From a checkpoint of a small transformer trained on Wikipedia: a variant of Adam for these matrices.
MLP neurons of a small language model. Each row is named by its layer, matrix (gate and up: input weights; down: output weights) and neuron, and shows model dimensions 0-127. Each number is 128 + 24 x the weight over its row's rms, rounded and kept within 0 to 255. Numbers have three digits each. A neuron's up and down rows have the sign that makes its largest values positive.
Before each neuron's rows, "fires in" lists the words (lower case) most often at its 100 highest values on Wikipedia text that the model never trained on.

fires in: "with"
L2.gate345:117146149131100162119141138134105117112091120097121142143114139169146080150124108126115096114102110140135118151085130130131159156136132129120137136124125145146107134123160096128126143146101139161151121072145101118122111131149123154130146132093087163152100135124094094119108177148138119091095152151127102147125112116067123167142130153159137116109103129135109067094165130166125123090173
L2.up345:162096143165111085137126135100124134111112148144138183101090131152113109138138085119070106144125132114102107177103107103107127138142133135105139124125111189120178140178147139115090140144124097159094133142105146123131130138147075124130106125094118133166154080126129093097129157094152126147125159139118122121121127140111115144124144152169107131154066108107141131105135123107147121104107
L2.down345:169117177136084149141133108131158145101168130150108130129106150127131139091157129135093147157120139142157132144096116150134128156155139110139130130126131168102086128145118145118208116140139141177126154105138100149140152111162111101174106105120105113119152144125157100138151113119156129115150130151124124105111153136161103183135150120116118152136182161093101107158127184112140093112124

fires in: "al", "aldehyde", "although", "alpha"
L3.gate498:102142157128152103124093102098153159132149128140106112121140103158124114125128142124111121143140131135148163150196135115126112130147137129117149133092100148157121089113119138055148137132144196133169150080172140157135121125135135144141156156091172123103139103122167139153119133179169074128119080131095126180161130119161163095149112143111142125114123141070108089168134110117099107130115
L3.up498:137110118111072092123137135096105109177125117104121133160171150118107134119145119118085139098120132178147168123116101135141163149161092087156114131123105170153153092110139133123121138100130166105148117165161136108126121131120150142146108141151112123162119173096116131158144163144144114101119086154109140087084148132136148120126080094126108107101133145074122121120125120169121123143073
L3.down498:171152105108099155117071081112129135124125125144107107146107137116103163141134134101098125173081114161076143167138091109109110101117135104128153117110136104130122100135117142099140130154158108114139145117116145154152137164127137078138117158101123142142076131126145113140102103143141131118154103121123112166098162141122108135148110158139127104119124126108155137134107096159122134102115

fires in: "named", "called", "like", "pavel", "desire"
L4.gate136:095138115109129104149096094116140078136067112126102111130133115187141129124076166109120140116121117097106130139165155131136112128160172101111171093151141120155118169105125120123078139168148113143113123094083142150128123158168135140119129078111128136116121097138151116133086186131154135126135154152078159092112081148117132123125131133141114131119173118126125120116120119162172153174158
L4.up136:126134115129117114106111080110078091127161155097109129167111154147134135109093106096145068122152119126133148096113129113119131131160182148115144105139124095118123175093081141164126147144142155143110156126118127109121100145117107132099110098160116106108164130149202156142117169106133123144120131155102100092148107148084145126163107088142108134147145177101156159134169119146155149169154
L4.down136:095115096121115084079108165111113158106125132121138119136135134094131155149177157156073125123124164094151118146157129166134140120126150144125107126145120112103098119105143096099133137097147166115104132139151129139153128100118114148187151140143146165148168131088148077054143129105136098141087110120144169155104107135155095128139125169088107116100127135116102115131131141115129129130132

fires in: "over", "least", "than", "about", "addition", "number"
L11.gate31:056168127122119135139163084083138108085093119163134110101149143118099143109135162122141133140115117106166175154138132099155155134164102129148136158112093113163087130079117128113083112161121154121150140098110130138126125109073138149094132179120132143093178106104136120125108097094081119124115110106157124113126112154126115132137166140141098098160137090103155126140158145130082107159077
L11.up31:132125129125133178139108078121130128061130144187094122161117109131140110120167116135084106115132140141127136118157124113095103137116154139102146138138147116167101135107101153130105096114101176125129135171154125125135128123120146148137145130131133157127112086131141159106120138153117158126108146128138146127153146114139061127155123087123110103136098139138148085154149109112129133101116
L11.down31:136117126154113155120152169144141142167109131167103126138101136145103093085104103084118125135157185147148155123085095105105110119110122135093115140151113146146094163139117151153121109160090184132103125159131165137113119148132131129125122169100117140121099105126164096128133151108096134143137125128152165100091145118156104132124180141133160146165113122144123084121154214090120119106121

fires in: "released", "made", "written", "built", "translated", "used"
L9.gate36:146134149168131094115112123137134073100092107123127122168102116120102107124127158141132162130121103113135120140132145129146131144147091132103125155147097163101134131167137101118162169123151119125115136173160110115131154135104127139154131118107130129144144113124132131122099121110158088091134117156151133102148140068128146116100127142104102162107216104115121164153137117178115161133115
L9.up36:082145062121140102134117110158121116126113132122093146145113086091135182142125138139102156088146153126111129177115115115119120165132133114177138172169156132163154116151144125160141133150151137128109143133116097083126144106101138124123118115107151110138138127119156113156122122131110135114129155131057110164159140133113130170080100099123096075120136087104088151135101176119159143132113
L9.down36:097100128139130159121151082111138116150124150154103143111117113147143155133117158126096153131154096152149155093099153127119160126105148152127096115145177117089148117154063124143129115134120161115133128204106146102157120141113111119132175119095137129149130172151108125065120159115103119146167096115084166123147118132107126113107116127166112101119125163124161150120155161099103191144141

fires in: "in", "of", "from"
L10.gate359:135124141110128146140156157083145091125113119116095108132163107112083168129158183157117120156162157155149151111133152124103147112140118124119109145129092120163133140101124087110111126126088144104168095148161101128126107113118153134155086151122105134150133116103154178144090134143108136109164126150101133102115170134132122124105149161092118116135073118128117088113153129169138122164136
L10.up359:121112170108129104116163165136148157135132101127152091158113121112115127121101148136141160142137132148106141121142130103102138102133098094139093148115138153125172095095106102154135147148109064161120102158131058107115121139142070111093112121102161110135151115146105096140138149175111163098128118152141121190115100118140117129139111155108157153112101161160134154196097104081082148164104
L10.down359:144104122162111092131119102127102129129112134122129103157125101110164086135108134107146132131101113141140110123124108178079124107100126130121135093180135135102135113088123142134162148141106112097154120084148100130126145120156105158078079087136153153176158137121118142177116109182170135127124153115171138117159129120127138172139144134087159176097120123134105129149116116103126117135101

fires in: "by"
L2.gate372:145103125117169124117108162150088138074121127119090136126134076136134144148121141146108172156173148092103136141133118132117155160159160160150103150140109167170133137126082101153122133095137151124139141144111125117132138143135104152079125117107086124131104118112146132113114160102115129122118098159081105139120111110141107102150190162100119102166167124103115125133093116125130119157047
L2.up372:125148112161137136107140147113115101170146145181155117113115111137104122133129127157191157134132072136117127162097132120097135133095146167135134108165161117119127135180135091123123120097155136160116135150121160132129125120143128147134080177108102146134094111098163117143140141098123138144125120140111107128126112114210136135169139118127141127143111120104101130156092103072104072108121
L2.down372:154087144103113145119138088083122114143125133136102123125124129175151136127135122134120115117141131105194156161111109125124101134134138089121134123138108160125109089092094124153128160143100118122123085181101114102122138192130172091147164131183133104147148117123096164102163096098106112128142129146154150137117148094114126111127144092092111114154167122139127148147098133127111157115134

fires in: "over", "under", "mid"
L6.gate151:122121159107121129164107160127178100107139116172130103155081140107112174115139156104142139176171160119113111139140118108131148097089188097118150106127144154128106088165136138118103082144135129109128122137139150157124137198168158175080146153112108098124143137130148146137107136116079177108088152129080177116138119124142110126112151128124116100106148144185118104122189126121125133140128
L6.up151:136094152112089136107173139136099126123134158095124129115136140116133116157086123136115104140165124129108130122144074104139142136121120176146179124145134123209116150155130120126091162113110175098153109117098172140149132164142167145114163200104152112140129160163129122130127151123097164117108110178140118110120127154146096112165158144123126138139127149107149158146107120089092121127144
L6.down151:129157124141093122134122150147131164099161119153098142157104131125145112078122152096113120160107144091140129155127092142165094106098115082133111132171139128138121105156118100154136101113084122105080135150172155134116100126132094135103113136127112127125161145103113152131091053149104095103139147108092161138115114095104114105053151159129131091174135114129089116097127173141073155110119

fires in: "by", "with"
L3.gate282:107097138168109100100078112172125106127137134131103181072081130202147136155117120154169165147147092094135083127069159161157129085098130163082101097120142107161131126143105136161135115093089137147125137134143135111150132144119130151138110124061121155109160114121157122142122152109122123141118146124141144120117099151176123102154142140138098140093107113104115100121118109101117124142134
L3.up282:117101122104123125099137094101112103119168187129122184072121148096116145117091109110099102124105138116153103130111138160156120098147115140124170069151157119090133136135119138177152127105141088144104110108145134153123148127137111167101129164095127159120127149116140089121132112120111187145122147125101102115109122099179139142111199105109097157127146129104084133130149128142126112112125
L3.down282:142129144140119148119126148126148108130135112125115097166128147169141110146146106120128122132133148107160118091113081156111161148147158117137123152129101137102091135107111144152128129133171134133148107160161130143124111129139129112123122133150105090153114163169126139137255102150140127109130107144121175097111133159123081133107106145083141116161160147122121133122142123137110132198109

fires in: "than", "top", "like", "air", "aires", "under"
L3.gate456:102131117147151106140114104145132139133140137117143128111106115125129142181134144123159104162126088158122126177132084134146165089104141149143107120115138144129120118157115121115092118100155162152094123145129135144159137161134118192141112116150096157154183125142131157166110137102123144116119177103132125099109135100109085094132113112141140176105176153113084141137150151126123149150112
L3.up456:106113093138146093167112124144109131130129111130112166143160127141108128161131103114133082142113117118110110119142115134139177065137133139106136119126137128138118135090110103104103123094136142125100101141151138113158135162141093150111062131123143178130150094096120130116131099088139109122159144112096073067140087101164127120090091091129125177156123155152146109132137102137134121132111
L3.down456:119144119122149094116114116129102151130182107114106102158101121129132077137091168122123097142120180154134116111161118133131147127147153099147145128119088171142105167092142116133137124114154147120114151173136120114115118102123125153133162141123113149162164125121158138119166137134131122150125141126088138140094045129129138142090130107126133150161139142153149117112132129167114131174133

fires in: "with", "called", "leaving"
L2.gate343:132133133166124094095118111105122090127117137116092124121147099110114129128118103138124154102137114146124114164118101134131161113146119115130085133101079103180131151141153125113092190132085100147115142116094126139132162159142176122122118110120091145114129137123153083108119150145125108170163091087118062117120147125070152127149107165167146151151162114105120156120147101091148123142134
L2.up343:117130097098121125072073087127090126172146122179166120134089139120120109127096139095104107151135108182156122151102137119108118093161115091110125125106148135122110146108177089130146108148154133130089143083154158119141124111146138112126110120109137141136101084109135068148139120127138129133084112157116129071151098138129133167100138127177117165084134157113133114127146156116109131161152
L2.down343:118118166128123112097095139155137137114134144126137132158128129160110108119161096134081123144076160161132137113135097166106138140092097170132090142133123135111141124117107112080122091113128174178182147121133094121129126110123121141109135142165133124143132163116132102117155101133180107117096128114087113147144124134156127184123049110149113088095128111133123136132094150129107134117122

fires in: "al", "aldehyde", "although", "pancrase", "alpha"
L5.gate170:132130116165078125137148108112131130142116112156081133143178107149103112132111149110133105161141087181149174142174120119168121120112150151116127237125104130138143142121150134091126121156109152062149151114114103127111131128132135143114122149092109098131095113141121153143114140134168133139117100164085132112124150129129137126172146125110138147094126120107140138127132109136127138113113
L5.up170:084068166156116098147136054106108114162134104124148120129110146143120136095125156138116127138125124154132136152162130093171112103150102118086136138078161152138141122111097097135170148145155147120117183087128134131131139147128128125161136130153113153164105124137104121118135130152114108137101119124100122136127106148075128112154110114103151124153178095106099155123091100143086115149127
L5.down170:161086136119102150143074100093099160126116116187120131141108111115129112146111146145113106144125158128139126122126139124116105104113138116171122148079113143145158134117115141120152132130112122110138130122069155151098177143153133129121152135114118117143121092143138112083152122128145097157117079101132116117115142153097104162121085143149154117098161111115097127113125126129117119123112

fires in: "in", "of", "on", "at"
L10.gate190:092160139120113121160136087124132129139143123135122088091128156135103124166153137150150124156136105153142123137137112125159162119123140145117094177129091082157106125098136121187095079132114152158147139131159072131145100093130109146107119170142118154136121129133123176133109138138133141080095130125115198083128185131114102113154141173113119127093105137128141086119120150149115124169117
L10.up190:046096144086133138078105133092110163123156140133108135144127115146113083107108126107198059168134123074117149151122162165115104133137098144146114123128141125152097117092122100140100111083119134133162128134134128111093188090087138146072143123154136105111139116106140154137123147167106103121097149119117145113141138155152142132107131130090097144118117099133132108117108118114102138147147
L10.down190:162160134161129102127141098145152181112108140105073124161101163100096080113131101119111187088163125159129118119107103135161134125105168121104100093157135152101072112137086141177123148129139105108127156146151154136091086107169107148095124142150127125134123136157106151147066133128119145150134119106088149140139150101133095094127153129165136136146112121114102151132122121094123143122134

fires in: "al", "aldehyde", "alpha", "ibn", "co"
L9.gate318:101125141104080152122130122156150124136148141152136137124134138112123108160049138117115146138132146155126168144145085080134104128134129157117144161132125143108093133127119176098146131183105084067125145136118199085116112124118136130127117178114086130151095130104113153119113156132192126116135126118155154123118166156134166126136143136123109105145098142109086142141177142118128125161145
L9.up318:105142122142172156081144142127130133113177178137105151136146148146145148165129126146138123128131105154099100124151136090127097086078088102127150146147129128115121150151127115086144136123122117122137145108085166134122124141153111110089138123141135134131109121082147129182138128134107106113136130095140104132169150130093117104108122123154083110126128137070099090145113125110102176132114
L9.down318:149126143096150094175113142103122140130138150140149140142117129175128114149145102131159089100153138112148112114127158095109105123121163115099144131107121142195154106119086104078153119083099124133161099159114096121100138126097115115136123160106158146113124111111145134146036130122120146149111140121158139119064126118149104127110106159113169115097127107170158161092102095137145143095110

fires in: "all", "north", "south", "over"
L12.gate84:096132156116130105133158121135141117100135089103110138089133177117090088135119162091094106161123135136139129141103148111167150113111148142112109102139129129142114092122140141107116105120098123109166124112117172128146167138104127117140090130160135083143133144116127109140103130165173186130108131098122117085093159123105098147140170141117105150134131122205124072109150169120114122082159
L12.up84:108108156132136127131170139137135119100107099116142114119097185125122106162142166097099108161121122117128108152130154118174129119121103161131084131135116107155141119125123148119113112145111104111169129140110145129154165082124133137120125209181120118115144132094114127132124105141153089137141164160142169142110129095131091130062165136145111141117104130146149092133119179139115158116122
L12.down84:106119075128094143133120112160155121157101124172132127105154131133100156109153113142134136140090092136083177159114110119095140160142132083117103136098143140124155115151126091126114106128088110156135105158128149125136100086135187182151097123086133095115146147127129146163177114117118155157113132140156126111111096103137126173114156176159132170156117124145093126111116119119098100114093